Part of a small language model's weights: width 576.
MLP neurons of a small language model. Each row is named by its layer, matrix (gate and up: input weights; down: output weights) and neuron, and shows model dimensions 48-303. Each number is 500 + 40 x the weight over its row's rms, rounded and kept within 0 to 999. Numbers have three digits each. A neuron's up and down rows have the sign that makes its largest values positive.
After each neuron's rows, "fires before" lists the tokens most often just after its 100 highest values on Wikipedia text that the model never trained on; "fires on" lists the tokens most often at its 100 highest values on Wikipedia text that the model never trained on.

L5.gate47:512523399413533497470491453546450530514498464503453524484521550548547544531432480586519490533520583603434502540510490529526460499475497513556525459467443486448466475514547587487468547540523506512552482491491523556424547430596486508512486474521556502603484452558423504533493410455529475509540498553471500496465514537510477518462521485448459528510498477440493466524489500524499489447471378549535493475422594463529458424525493485536511438505525508408536418464475523425434542469450498395508548562510585495502495486557505503496480504485538531530468583493569431534440508459565452472447487498405520484576492479475515510538414505450507497465519468523536539566449556533487485489528468498524477513548544507515484428471505508555529475502497506485493514509523474494530487494490432
L5.up47:570525450503536485492527494554494503507509458513441422463410493453457459487456462530434451511508463511510457480450568536457462472490459512492552454535489483507560464550518488464484690511517505489463499471534506482544560502494529582663455491495536437494527509472463484478521541438514508505522517567474503483457530524519414536497470523494449439498460525498549491524471576439474520510493429464525445382504476499480481516508502497512479450476517514460548441450456558472525450486475520480533510555519506499521521502404452534523514487501586501557514489554516532502506524495593525494459590478485479497457486460543476482505485513533492496474498500487457545578509517499532496462459452503489508496573500468458557463515533534536613549441452541500479549521496508449473519449424455
L5.down47:488472471495522548477456459468437491580533450480486460452497565588517513552557462525491444486516494441409475496494455525444561510468506485473508519399528496432557513521449485497501536481498518544525472554586511551537482431513440490515542475459524564506475553549472529510489439478415522486427501543495457473479492491539448481513509548503458428489539506549465430511506524519489517467450522525457439529531511587557525600492518512475444484553446444494518446511487481494461515528494505451564452515498511510521519475503504456456472473460542484456511514467444564523473553461511504443498462500469493436545494504468491537492477495523522503486541511528517440492490496471531589483568515548504536496473492504503461479534449508491497515499482476468561485452527532504473560518548412
fires before: "0", "4", "2", "or", "3"
fires on: " ", "s", " Con"

L5.gate1918:439495513503542475484496527507514521518499446518549530506545549557577459553480550505543500472477537538514473461466459513448532498495490457490547521579463439503524491572503511465524429514459516552566429555510459500475477465499497513463591493467443513538499480491457482545488523479503432505455424528522431488447533490540489511411449459576539590516485473461467590497441481441458504505535541582441472446508507437538498452433515458569513494479595527408508550546551489484564573420523460493553525609545537446480473478484430568534538530439516449531516529523510500443483585433481532460429504506489442481509454417531513490447462520466592400468510438530462489539518429539408505555422474558538467463513451515492449503415497538492483501502448410503476559485462465476519436543449501
L5.up1918:401524553519497478564513452442450489547470433514508545514533495491523452461517486458554551465545511510434559474487481468474433484576452562525530418545540480489478418555505553534467511547481539481521521459499498431507524484565499501535490502494466483502521512538476550453520479520491443523470497425534460523465453472516424496470440454499492489481419514478521527486500449564491538476548524574505485468509518482486543507436535456545452502541506461481521587562477462509451527534488463539526505475483523544474481476460540486481525490428432516479535477523553466454502511439526454539538491560448577446478531512503465488470458451482581464524502510587534411572434465490455495475494496477506492518467491461554457499514513618524415456436526453479500500498519490402496456509507484
L5.down1918:514522565483516470514477531469489523559529469479536428497574524484488531495542512450522470430436492512531579532526560498465571488518452458438560439554542429464538540555470466518477462465520495494474458425584493500441496490486492479498481478467504539503568543511520515481538492509510463534516533466462557493509515404472516458536498489511544419467470487458514562496440480548501502524508550504517499463547467501460496466519484533520503526557516484526568611485454485516398523445566449534530460469566459487522447430507548568401517508482477503487518478474494456484531554498513496482542523475497518490444466494511421500474383483543552536564462487485454458492474510508530506476448540501492449548564506539450531509536502520503491477525521439443693494514593542501516507474545434
fires before: "-", "\n"
fires on: "\n"

L5.gate166:405490510412484451497478505530493522543462498475461487497533558475493501503468507497564464476455538486491475465545476556572541449497377490598523475489592458556517514518503482517541520523466566547571472518555522527474526492516601518501510502464529490510437499503457571437475426495440464456521477446496526548431571457563497511500483484456488516524433455408483460528479507554447506501532491556517475503585458469537495458453444484447466605512496481563528493531470460452477566508500503546532473561571413457448439516530506443484453563458511503541485494455475454485482430506492496422500506519533547514530511451503504427464513411480522461483447507450504519555488455502419538446532543517546431552529551440576484486534523521488451535533489465490477600478498499435541457522516522
L5.up166:435430454444506588465514493475537541572543498508473544492526466506539550477591517460465519477530457451514509465599506507462547481567480524478482524543559473512488492481486473556512496506527536578453454526497507451467475529480512447532521474499505498479541526523565512540515474453491550467504586476437546557469443444540600493516562515562500541533486478509481503494438504508515488596485468507508493486492537454474472451556439462467508522434459461471527488477525443470564518424442512528476464451542522503509507485490471521434499518474473506504542447556564554521552524440505499522516485531533555512495492466510512462534503444558526492394442488482475470527466537516514484522511465515498601405489535467458503515516464508439546531513488485491523517479498516518548543473520477
L5.down166:413516540442475566484583445506573554536444555485493494497548556477481512509514504547475490429456499454522515481548486449484554511566444508449511589483520494496532455579514500556490458450469528547507495518498523456442580510429550417532497481455537508542551448512532541516537528431456545443505490504491548526508414472522481562453491560541397453454482521478486501490475512487556576505485565502575542470553554507547489481553477464441537500540434464517551584472585517459503495518515518448471532465515495553416498452520555396533519508516513536544488470476484518506453497544550486525494554474498547453522521481486469445499507481551486517489461425468522509446465532493473478525471496474503505455516446531413513448518517507521554446505489495497584437501520543533468440509528522
fires before: "\n", "|", "-"
fires on: "\n"

L5.gate408:523503485457507525519563469512513489544525520521471433515497621549504515533525507556504455502445495473451484463522533524499492468553450477591551519519452449586579563460516474504488512471475536488523461475556539459529524468495426502581492606488502504491467396486439577470509524448466517528605544476543483522447505517481479483458486503480511535464400457493572474590478428469401448467557488513448510531466463512536479508545476470469504485535529519513484490500492453474457569456435510522495532546491464452569484520504574464520511502526508503479527469445579518437529476539461435516520467471470538576503464504464471484488531428530513514521476461444540419528520456495429525554502491533492498561503565449497563564566443525478435450518551541568506546502474448555442500528550466
L5.up408:481514495510485535441495416544443486493475480494475513535524538552538496575524516459506455488476548454518537457492519496455498524528482455491556491564443468531570459432519510588527521542503437459476461560466560544521578417505460474491520518454570489435530489492440449489535533490484488459496456514516481556513506503462405505479475500511558551512484463476503494529432417507456454474511451478506489494554433482444455502500551538528510513535514566488451532493563490497494477512467614538447537501506435473490503520489562487506490498457592509583460492465558463526541542442493417492526501530448474531512480498539510478437513516579409463502446530454499482447492471477480538526540542570537467544480494450540521441511520569450502441578500507559514519547449458491492544492509489
L5.down408:531552524495498515497479496475408442523506402503477504500539517529528512510407596466523480415539587535435506471453485509539552500535475531516533516508441513464540462458484473490543546528493481504517527452543506433467483429495396473492484511558544483435506501534400507595475438518443499540515468462574421472495483509477453557446473462537457482480474518518542512496524452446493436402473515449539433539405502529519496541595510516469506481579496436517532496495506466446539476461429558553525513530523455460518521561550478585445519490475561553475548461560466571528579477449458470469468521494461528429504489528474495501489443412594438523487483515441516464462457538505479480459545471532552478448475503469491502493480476491493538477447526437575633476498469527465505524579507505
fires before: "\n", "-", " \"", "The", "."
fires on: "\n", " \"", ":", " “", "."

L5.gate1037:483511520575507573527463551528455539460425494487501556516508453582559521472453509512465526479517454563549395430540474466542480451551566488481490484525546495450548536518507453483520431538500500479479573501489509528503481418485526463503469478467448434531494470487567460445537518448494534524524509468450502537482476516427481585476521536529489523540455485579530522483482498459562467495492480544481476526530483466503484521488511471539513570532493550436493422525561502462467523434474515451494526460498500503442568484546451502495499502327572486595471468517519457543398474491587472549506519539447496506453546480533504554574489470517483482518556520550518564485468453525479544493504480499512573565531534455438518471542377478530541500495521476472494569515534539489541588470579436
L5.up1037:485519473541503505462484470469551482572507465504583425503572461557546477555474575534506493447447484522515504475521469499497459500532508452482515468581529477523534532524483573516424527505486535557515538477521517517446595520503469429481490481512455571506584440506555499491468502533557558478499442525472448533522518497504506513496518514571476495507454519491477542577460516399438452532551476466487546438457467595524465447520536529498523529492529494484478493492485536553493440532510544439438508523582460551529491463540488485519502503464518437542476509533573538470608481561503509446581542573431443521433526566455526555472528515447489495531476434509585588535525429513414527453525443533518480511507547533533512462460462514452388470408575509536468460526521478526520564468542525
L5.down1037:510496526549484526519491477533542524467537508563499426542393525509530427447488567546472608491534492494498471493572548490533503560485498522511538399446534505502498477464459425553541481549481557457534487499537472489470496465508405484596458492530491542418541557504533542533503505540558500544553511489468536520519543413484515536526463458492461448510427566475500515487476500539531598482567499496487474523498554467464460510597480463542462544503459497482467512501479485458456498497462515514516565508484544491563519497556464506465532510583443477457444455530520432408469519569493493476482438563487555479519532502525459506513468525560522478427460460503548465495550441520500457413498453538558471508505437570437552511480531467498509525452522483514551515494502478480530431531390599
fires before: "9", " Ri"
fires on: "1", "9", "s", "l", "–"

L5.gate1228:543469549510509544481507436533586541473483466432455511464503533589508499472470448533567516429509556481504423420502454539465465537548438414538497527549488519544462492539456451506496504459442592550518469552489562488458413509456566460577471479552512474433535499512530531545441464479540410523521460469538540536421497504524514507529521546428470554477548403469502572559528457526502461532462539573443419468495549405487487488464504453521517453578558497392520440518493444464479427500472527519536534449467459513540445508513626537476482513526514492466466490506492538516540485484492458482594525458488516433469534455492523447450510491446572460533553492467509457494451469485483487562581460585470467493522531461517553507450519450487492496514512481553475496517450515473449528520470487
L5.up1228:527492477492506502477475472521551496430475546510454503461552503497484422601520529557483508511542558553501511491535510520583497453462419552493482428501527447462552434483534467437505488442462567528469472502551504537493508468487528524477461486492493465527518478499480438411428435499533503544449448533434525526495496506542473485482574487461551500551514525480469585552434500542468461484486537450454501517525457465440558574570459511523561493479538585462523518467565481494435473498504511489432522527543457405468501474471552525544451507561516439515478510412509464487528570489543519514459531516477524545475515559530491566454467416513430508463515536487535497503447539499551500458563555532479473508522511495500508576484539562541488491483491484534512516398538505502535610487513490
L5.down1228:508492550521536470537466472529487541559509484520515487539495521468490472497448510558529441459510505460489480496539466464514524513548453487520474489477536519465489482512561612508475527489517548523475511458498441475505515460514493454531532479465465496454511485434496437476544560599453476481535514460503443435493471467485492463450442500483493528550551453487513449482494578456516450449535498455456454559495561517484513464530499461496441421554504460458451495468503464599546484511542419513500528571508500480502507528443467520492530504523484579484552504534519504474431544470504430457475439530531544530522450476539426481508479539500518527551471451511437548496531530515476506465434536503430533442478617507542567562485463505474550462449487547573484488487503562451515507532539523
fires before: ",", " to", " the"
fires on: " However", " however", " addition", "ly", " time", " According"

L5.gate918:525494514521466447550507519479497505554546436494450561482509486479587430491480492526519550539490523611466482484568505545529529505495494533525519437534562501489561444531473454544525446538400512484463464551491434554472427500581542433486505452535550605545514519537434449485514539496503444460470496563473512433451459554466490508496549569495529479482446388472472467453494491473480488563599550522449522534587506428526470509491487504608500459442557491491478534478565511569394576506575454472471488479523496471454521489543448485485407570418457535501484522548558483566432536483506528469466507527465528523556545522502510509481499418492489532478506577474529500483446487487523496501516557449459501487493491489441498506482471549509495484559563418454512428506463515502496484525543571
L5.up918:499493519448498466534507457541533501598510439508514453529508481481513566513497563521488523512438510429466587504429497489470482428499498479503489454524541473527513492535461439491421453490516444556491478430524464483430432475520438491463483515516531471501475498441492517520510468519513513514467545466517504454499526449418530515444524573570562494529446516518463462556447535467534496526518449493476517449463564486515547532487460557548481486545505579536498534546537467518522426533458519465455486460556524593490532517558545509431447486496480478465555468462561471431502518456492540527526554493571556552488471521514467402517411492471502519506548541529453461508510540552547507565509492471518544444526520488464579444562508507500547571441548519504522484421530477517504571527549485
L5.down918:473488450481425537492462491488458512534423482494508451451497498473430490457503458483490581525468428503483546537551500526464569419457401520446479504444509503537573562498499524499503513474497541452567483559500517521501510481517572495479470570459463522483500472551505504586497433404474490498519469498482493531455496482498541472440481476478451577440440458493450512507529540459511506411533596530522524517467505461465458563562558513529480524497402497525488531461490514502558514503456522577479448419529513473586517441441484453542500479521497509537540536454526472468535512517554454465455617477508465519471485474559456536550459536566518516520560502480511472574424462527440501490512538543467509470521508515526566520554522499536590505525492558440423491430505555541549534551491477
fires before: "2", "bi", "0", "9"
fires on: "0", "–", " micro", "9"

L5.gate585:488565555484545509543440516513569455474480559507511504484497495583450520532551434445484510466546433440509549465526508493490549494507463547444467551526516526547566517531498519500551511464453470424569520497490474469473517554471465449492514512526495517542484489485510500453481515483478562455443472444491491521535478497553490599457521434482460543482523492500512549500422414455520476493576516560500500505530512447430528509506582465547429472495436448502501404504608472468487513510550494438508547529406483474512563489486459483538549488529517563463478451530543536475528432564491476445493569472474455503502442500466469499572488522520555519515594508543520466543565481464500544524492500479497517482494431481466523519497451515498478528422505475528438420486464468533513511479495532
L5.up585:458448451575505535462471479561475496512532526559541490463553522479473509406487511486500581537495459530530501557516481528502506576544426529504530448571506498519555387579471461483495479521438485499458550429479503530560551530540487527531521508477486519448426521537542474477445535540493513453512559525571506469455587554578433500453409513472503445411547460516482522455497472488434511518539457504483530543515463507493481461484428456451480504448525467549486496429573510436524507587530532471567494512397362431584463446474466484493513518499485512433473451523515500502479473467545552503424473531525451526451493482591489544487503479526471500498547505507496539507450484590440535416482527502484513416475475602492518548507562483512389476486509485522482519526549552479531481430520481
L5.down585:466556498519463541479492467429478516486438525530508523444535507499481476399493569558462532499378480556530442444479488507492586445568462496462581544569483578531480464550540486508398387410544424487447437509459480454485477472482547501470470494451546551463460454554503490563468494499483537492570510472480519521535546486501521505465441460499508520487541498490534485553494432510552455474545424486546477525471458510477468484445450477490503543477523461471404486478481435488492508491493518533471525485553478490586478501487409505496462504499490512469536432506529511469575467460557482527546447564481487497438531530486494531458467522508520458524532575538550525520512506497503498465411490526485491486442466519516521498525524562442472495479436527485508539454503452493527462482523554
fires before: "0", "1", "9", " was", "7"
fires on: "0", " ", "1", "–", " what"

L5.gate164:501521485408468552494457516546585470477479510508482497495490442580442464492471470553471495381552535548554513472549478507500520470447472511540503536540479530536485595511511487532503539487486564444509556570602621473451510519588484499564509474567546519533550548468429531492473488394516421534491538511509498511410525509545502498453491439423528572487536487449464539527446462468491491485476482531590414533510530477436512482500475504540543540519466494459467478571529434536540510461598541473435490446477497441454441439567527446523503472486501457580481501490531533583511576518494456557555533493469523496473535509474446555541510512520480411590469517490500440506512503457509497533530494493519451473541523551456452441507515478483596463473448442479461531511504483494567476517493545
L5.up164:384519432449471613566538518566577462531584532476559444575507482573524482609546591505502485489519478426470448516527506446527446456458455443451525431477500560506425506499515517541462524446494458503562567532503540498526529521472433491471479460479527449491434454449485520522430527512518486547500577599563495538497491512472488376529453401481423466524460474522491537539502510538481493529513484489502529530450452531437488523527490468485620480400444433437524542496524554520525489451551432490516578457479573508547530549537475452499518502523422522533473489470530491411519504415470543535533517494566513501462529476507457503516517521437468457541481505508452509411445516458537530480515440531470429530493503503483502506571495520556518562503444463472457524516443467487549501462523538
L5.down164:479547496499507463461522520461541438492508520517471533558499446446553558549488464481549567450468481446513459471484507503514528441508523511520477505497524495462476458561465481535508503426473505532521586511411517569547463507497432498495515462460525461466484486545553536425569476416488446572556455454508511466523520537511540469481519523511500492535488515508458460470445484568544539520445553506499441494515410482508464434509536486466513499481465497492549507492466568462454496593528462481512571463452500506484524549502540507547537435459490448535446510493533465471504462431496502513517505561551526450480466521491509531521516544490501496494476568501494498461525509486397515498500509517579507499555513560575525428603512447460621447544446529506551500442451512522515519589466499
fires before: "6", "0", "4", "2", "8", "5"
fires on: "2", "9", "1", "8", "0", "3"

L5.gate848:482474503515574512486503477510528497493495523513541494454440475539484488479465563469507529515574461500538511479495454514487442454509509535505394502468554503457465592556514490527518487522485502435536557523548575578591516549494468453499444503475511572438503466489512546417434469401469476510541418502554585516496451583562494418568447444573504474432448374442440522459469492403452503526504528512503473513500526494508527494459442447518520493482514553525436449435499499476428494506519489501506500494510533506527442525424474476551437510441493468550531449555537463463526539431524552497449535521535551512466557530466485487539515533505551437590421560479481470495470449563508515530533563391494489541489476494511493543592407561499454483509489414528433519490495524529473504506477446
L5.up848:470519529479519468547505474481448424501416490505580539469538514478513481477502477491528530429530459405504462539538471539454505523482454536505479570444548492429491528549512411476536479517476517481505511489543511513488457541447476476467539452444565519517479509497485463496407499471497524513450541449496549570481530470565423483496486455480556392485444474551512501461517547542508521475590501536507528597481415520474427504434522395494518432411472572528472435514490511473466546470480447541483524537508519485565481513505415465500469490494438518570447504517523496493544589486470476473490473403524549493457502528446507542478519482496559441484453474540523517549512503580486524524472527530545439500449513519530431459475520511457443464503512466485466494513407495493438487510557485
L5.down848:463525496539472530515543480517495495506448424528502484499488519451536546518462514556597483461515429500444505484539553551511482470466506469466507528528518519498526503482510481481500494476547531497466529506523525558424513533505522491484488461465538518477514500477527554578500486455488557523524490487412521516479490424496517435525493533526521504519544497535551555486499499513489496528538506540531465457472443585449524482428476573436450530438526516467481524492534515433508532467478506540538503535519472533446548432501537444472514402497443513499490554492470509432542483516553499532558432488523494444495403488499522455528508455469476457450538518562519470572577545503474500550463480543512551540500458462544502534499475521426470482550422447452473529508499536471475512534464502
fires before: "0", "3", "1", "5", "2", "7"
fires on: "4", "9", "6", "0"

L5.gate1615:503477469471574570554507488517508490526455541588479548559554497485452550487544499515495480474567486501522478458520533530507536455488475512473490470474560469486475513478514465523574489501590477488519435586576443547453520493544425529466533511477500570471498514516486532485437503476464543558490509456519501539452498533537467525445471424543523452506443533473486541470481492510568507469438443389568525547564530461489503437434466553445529497505491519461432499475522463506521524516464493479472492542533524529532489495510442497481433515516528425524528463399483459505468539480519486545502504546517524527541591452467579506468557482470531502535465475511520521539482493478444530548571513476514450519470537459520437464451490502486521549449533464492498485450499433502444527538525468
L5.up1615:500463518461439511534479458510564485524514444560460448537430516583492493572523530520507521486557537529558542521580515533514536449490551494471498508509521504473597537506461499487540586538438527522499520495469477509478559512523489483481479522498498483463468414562558532502426435432449575529455575523536549579507554533569447457471485465509483534518470509450464405489508551440498422569537462473518475528512555531510545498474549470443488545465503416460419437541559463525538471597554506428463478511481458517485458553502510458587442499496512516469550536532472441523530592514504506500462540508510546556572486531531504510508591524454535510476448476406480461551477530529451461563565493509513462502489500477568489502422513525490534492456479459518498459445446536463484463496447489
L5.down1615:475547490477525488480547525529482522476560460550509506445493524518455438487475495433599532528528466450490488505513451474481499461499486517525505526495565533496461509519500570448541533485592473467482487497528521513515493496531437529516584457457533522513473522480539442433493486391488542542613430495513493524413546518494524589481476519508460465446538424522504539494530422451508514500416478486565504533416507470461508504451456450452480526532442466501506511479539560458520489491492487504520543463487455458488417500551507500505494459550483483523517514455514555439489467516503570566454500518461528469486498507508552477559527538497523454506450419585553508485473444540483527518495464495529429518527498538436468461538535511453515556507442480475471485505470479509538538490542462
fires before: "2", "3", "8", "5", "9", "6"
fires on: "0", "9", "1", "8", "2"

L5.gate1654:486508509452554537568478544510522531472410447580491504445461448482455510543487472538502493550529500558511514446481513567504572531517481550534555526492454431504539499428524481488572453525442502528520496598591451484488525495511509559490546540450452518491499486443481534522450448457513496509467582440543474477547525465466501466518450523531559492523499467387536455508511517496454455540489489455516468536506470436487529502431567511510453525515537516453502516505555499489506520490459516521492471573470556540524489498470449537443467488511501518515544451489527550601519506461421520503481516396488481485462503481482466418479401486449476517546439475530556499458490564487441505461489564512548450459566508486546545404512424544471510537508545514510547479495402481477582470488515514
L5.up1654:448518608486541538473550468495436559570513489522512510497502506528474539538436514485484487480561435553544504434517530506455544440474436501526525451525481553360492446474535488481560508496491489578537505488518478453483520509438524492479536515465448613455440504443464518553461411475459491496500502424493507506497509469533444505510508597526503525474454545499479511502531482599476533531500471530581501546472413468498442529480540487542403508528509470427459493509487442515441513514479475485517498501561513509530466492448487545465421483465497586506512463443476475523585514488533427511539496451528550499436506402473521492548555507563556458441491528486447482465487578523513574533460511452490518578517512533535496512510480511473473450445572562507545462516506463489494436497468533
L5.down1654:498527585538488454488543447578526547569498510512595515484514456490493508512555525492526476469503415525490526491485485494519479482488488521469495475478455489490560431506479488490506474504474466505495510469439466451475458506470524511502513495494402564503511505547511451456562498444548423581429476446446451560513571414535498551554465519458484494453516536524483543461522497567503511522464425487533541529492483494485452512451487509598496543553515511467528501478507421469461523499467504558556495541501419552471538494509545513532513509512579465428553484476452429490564503485538505492528521568500500471484512475531498472485480457529470508487450518488430482441451521502483483468473509420574541503584464507457484566573526490457507551423558492463706460525520553565529549474478460
fires before: "-", "\n", " |", "|", "incumbent"
fires on: "\n", " (", " Votes"

L5.gate2125:466471553448444509568568517443447545456485538520543540495453544534483512484480432440526519586447424549502533462484495472480548542495418469464563500531507478568505543489510467495478456494457462450561507471497445543554526438553472438502501510567535427468476546475461545497458513515529536471447517488526499494461513535601561438489551567494501516460474504531505470527542496458447524572564522513480483499459487495536546433494450438501535490470384515541489500523463553469524489424479403487507485504417519450427576491449491513481517524501547481575556483581485438440493472500500481530545637447427424529453450456551410460522499484485467553513420448502510505574545407529501583498446520472478527468533576554508592484455476423480464572490522477402486447496506535437534519513543552
L5.up2125:555529526471574503563520497537465508507496464443526437516486565468486580482532487553513467455455570472514449531434404466510487447487465481528482586585583538452466561564513540524458485482449493522474495576513497457460466500534371496522383435473531493480525522538539536485514486476494533421494480413530523530554454544476509568556511451575524489535480446466514549493494520514502450507498571508465485469476561541500538543448449459518521486544470489517541499535540488538511516528450469555575505528481498554494520474557500497443522513486372550443492485467535444554521451497507461510404458558487536532471564551504495462522480486452510534512509432480486464581463572577503521500470432483450510468536541526454502474539515541396466421490545448547517484530474483550449570451479468
L5.down2125:437494482494504551528487530463562526459471551560540487560437491492463509502514534488522488480494533519447441511492495426481436479536551485526474458395533534463526501451529522499518474501541485547532434555540537425509436585476521484522494444497492457521495533453534546526564489495538498551458532619466464593490493528465515570523477513525499455527550406448535531521499487453451506618441516505520527516540463592464507521459467517482510423412525565469466506536489483535512492451568459543487445484500524514456621529546492490530476485476457562450483510516517501493505487526524432445497486461491439481460531488539433503536483458453461491492513498527458560463471509563551535547515505424537525518488408501462542512449503485561492464513455496468420399472504534498438606490502567
fires before: "0", "1", "9", "2"
fires on: "–", "2", "1", "h", " New", " Shan"

L5.gate691:504469543478498447546535481506517588459483565510525479477502543484458434466467453551550525446514573583540512445565425469428414464503518525494569496473471463514540526654560449519496457554540424498383473470506507555497453435555506474509488488454442487477519467526490585524564534451470537453544529426550520506440528537506478498477479476523527525544492530496495563507480491471527444494534435500482441537450503583491525473471379482532439443471530477473511526447478450555532416444502536479503503535497532507475518448486509486515562494518506533501491532528509548500501496468574452412508510551563535475521545463544493473533471477441502593477524477457571584447516435542510521530534560596521573513484548526485509528473515520525537523482512502565434458538534563507467482522514521
L5.up691:496557463489536497562474488542456484505526506430482464539503500454497452536524514545501528445514423590474545472519479486470440507477434600514517495460492496499471529510510498544472470552583487536473496484466518527550500465527477553514481533539431542530539472478442491485527463512500518483550528418472474565537437499537541494481524472536450428458479448518432533484494500499470493520481491434437439515510486526522462441531472473455539459465493513467434517483469480550411406538511515486520472549496519508530457463426471586410498511476450549468489470507564485494544486478609524425457542583537442476526493501529522480460415487466480626498487527489562407513516459560513549450437463455464456475466533589488520602563567552454387447522530533501550467506523510526458514513526609
L5.down691:463538458424481490505498437502483471516489523504543443530483550541562488491543520505452452466547510459451454485535571431499507507498458472523483464562566494485476459525487525492431561493529513483530524450485510497480509447485571497493519441558477578564530494543446455533502477506496560496508510513530429515547458506486421532465513497518466514478466437550505562407464490472555493524506484435487481552561399543407442544578498548542461502544506505455432469562498528481488500531542427496466577493428440545495449547506533492501413526558526545521456516540482502449502448525486572499486456505493473418471475568583411477491535557532503479509509477511594481425504476503490499498448512469519536477514516484526501576541505506489458532479459469512532493518502483558532514457443464
fires before: "0", "9", ",", "8"
fires on: "0", "2", "9", "1", "8", "3"

L5.gate1942:499500501564457581482456468529488546478457474498550464426466498542529587453490468588526551510504505495544488481546587558567472441502461495571559480495545449554532442520477469495429477520508580562547516521598492525503533473498492480534459539559494469468532433456469535511473456581482504487462497500450596499504526523526503492579505552467517544536544385510507492500440492500486495516527458558475535477507458469525405481562518497551454479524489477490497509524445501453540486522490515441482515496493441574529480477470542505498558468529463515495513517486504549473499529517441514472559552557492568490471525517444545457400547539461529485487487510506501471526385435461546409461482475477541459445599520467464581550526450494506507516440533474474566536509502479469466585465535468
L5.up1942:473462447562542490517526470541529490490506534512460495519480515553495494542521497508467458482487515378518545500569479487500546529414548484469522539495482451515506447498505497464488551500489532532511503448526508496483489421467503520523473513543471538538458512531496479440414606538460495617558443524524466507441494536461505509503432527492490464502467461467528480478447568537536563471494512507474585488438457552501499447542486559509518508413562490392517568478559520402458554472461494596445517478508527433535526553487414501465521535478520474510566490482494505515454506501523561537489523518517481536540468575500532441529542519477538591510493487501477546506555435521517481464531479498490456498559499437505464508553518510538421511478486521453598462547472469557540477465502541
L5.down1942:460495478479494485497528502446480520512447570516541529529574536468488515519474517469502516487519482535495455542492481433470480516440528488513456501432476550486465494465495483540524479509496488523484593442521532491502515486498537524536518535472482493490515468501506529560512459280493502487505545479505509479520440459521469530475532539470502494554479559455461512487490596486502507520489510471510464524534472499504525553471493484473472477466496525567510491486491486495531439566505438496460499527496524491542558530529529530502522529520500540523494505541532519496463472565470522512494545533476458445482572498467494460682483498529408500486489492475457470552504475492497471534454518489492451513464501466530489457501409557482581507513505517478331469538546503512505485526472551
fires before: "\n", " |", "1"
fires on: "\n", "==", " Bel", " "

L5.gate2198:463497483514524450544485442577449509456475517515454536468508499520526515526492447442549564473568585482478494398458409496518516570514436497515452428523535544506485539457481507501522516463541511573500483490480521517573619511471518503570486494472495529478475460472501524484505486452433403524486584526562469498403552482506467491464488554430528493462469386418537434486475469491513510455493481519462574563448494529498497420468509484483502467459512500518556526480482460561473475473516486498470534529515545481484480485465517475481546545562511485534491438446508543470541486528537444521480506524483517502423493521448481484550547503549567516511525531522530509551495528520551490513500504528465509532510596507565557532547559479479447588483511480508445514451570480576505511497520441
L5.up2198:515535578474532454517491529552526492512461470505461537430491534397493505501541518515468500472476550533467460482485430550516524549591489446502457426560427485573464567480537546521539471480511490508471546509443470529486430575436446409465475445492523534483485510419438495512561496481442489549452532529446526506488476512513565487435458484528478492497495484518472523499470508556519453487487507601501465548497459546557516488436482542495491495435492452512500551511494533470528480533453525543582515579407464514528574483519501455506515533470470472455433504468534548549459495561473461510471578533532545515443523512460513495497466432482567499584457556527553517504460529433484519522500527485492534483455493554531489501515562486472559522421493457549507508475518447472526552443493525
L5.down2198:464489475456459518543491528488450557509545501555477539419592518486520518523603494497544550559465500513412483438527444499452462544484512512450503530470516566541447514470484500505524473476539441470513523445528445515508475453473520483503513488466496525476473560465524480460537513477461501521523482477494437485463480478567457475448512504568472508612512490485501490482471461522500528501580507549432494492501473561504514444512517567456534446528498474496567419540471499499579477453477513544489507516384490457519509403489497518503502550571437447561478568412556541524562543482515492523503508527487512527483550548475537545489506498538467509499547503547459472482529514431451513410516559431507430501510505487510475508524505541514535534458428433484428491446487501519494508506434516
fires before: "9", "0", "3", "6", "1", "4"
fires on: "1", "2", ","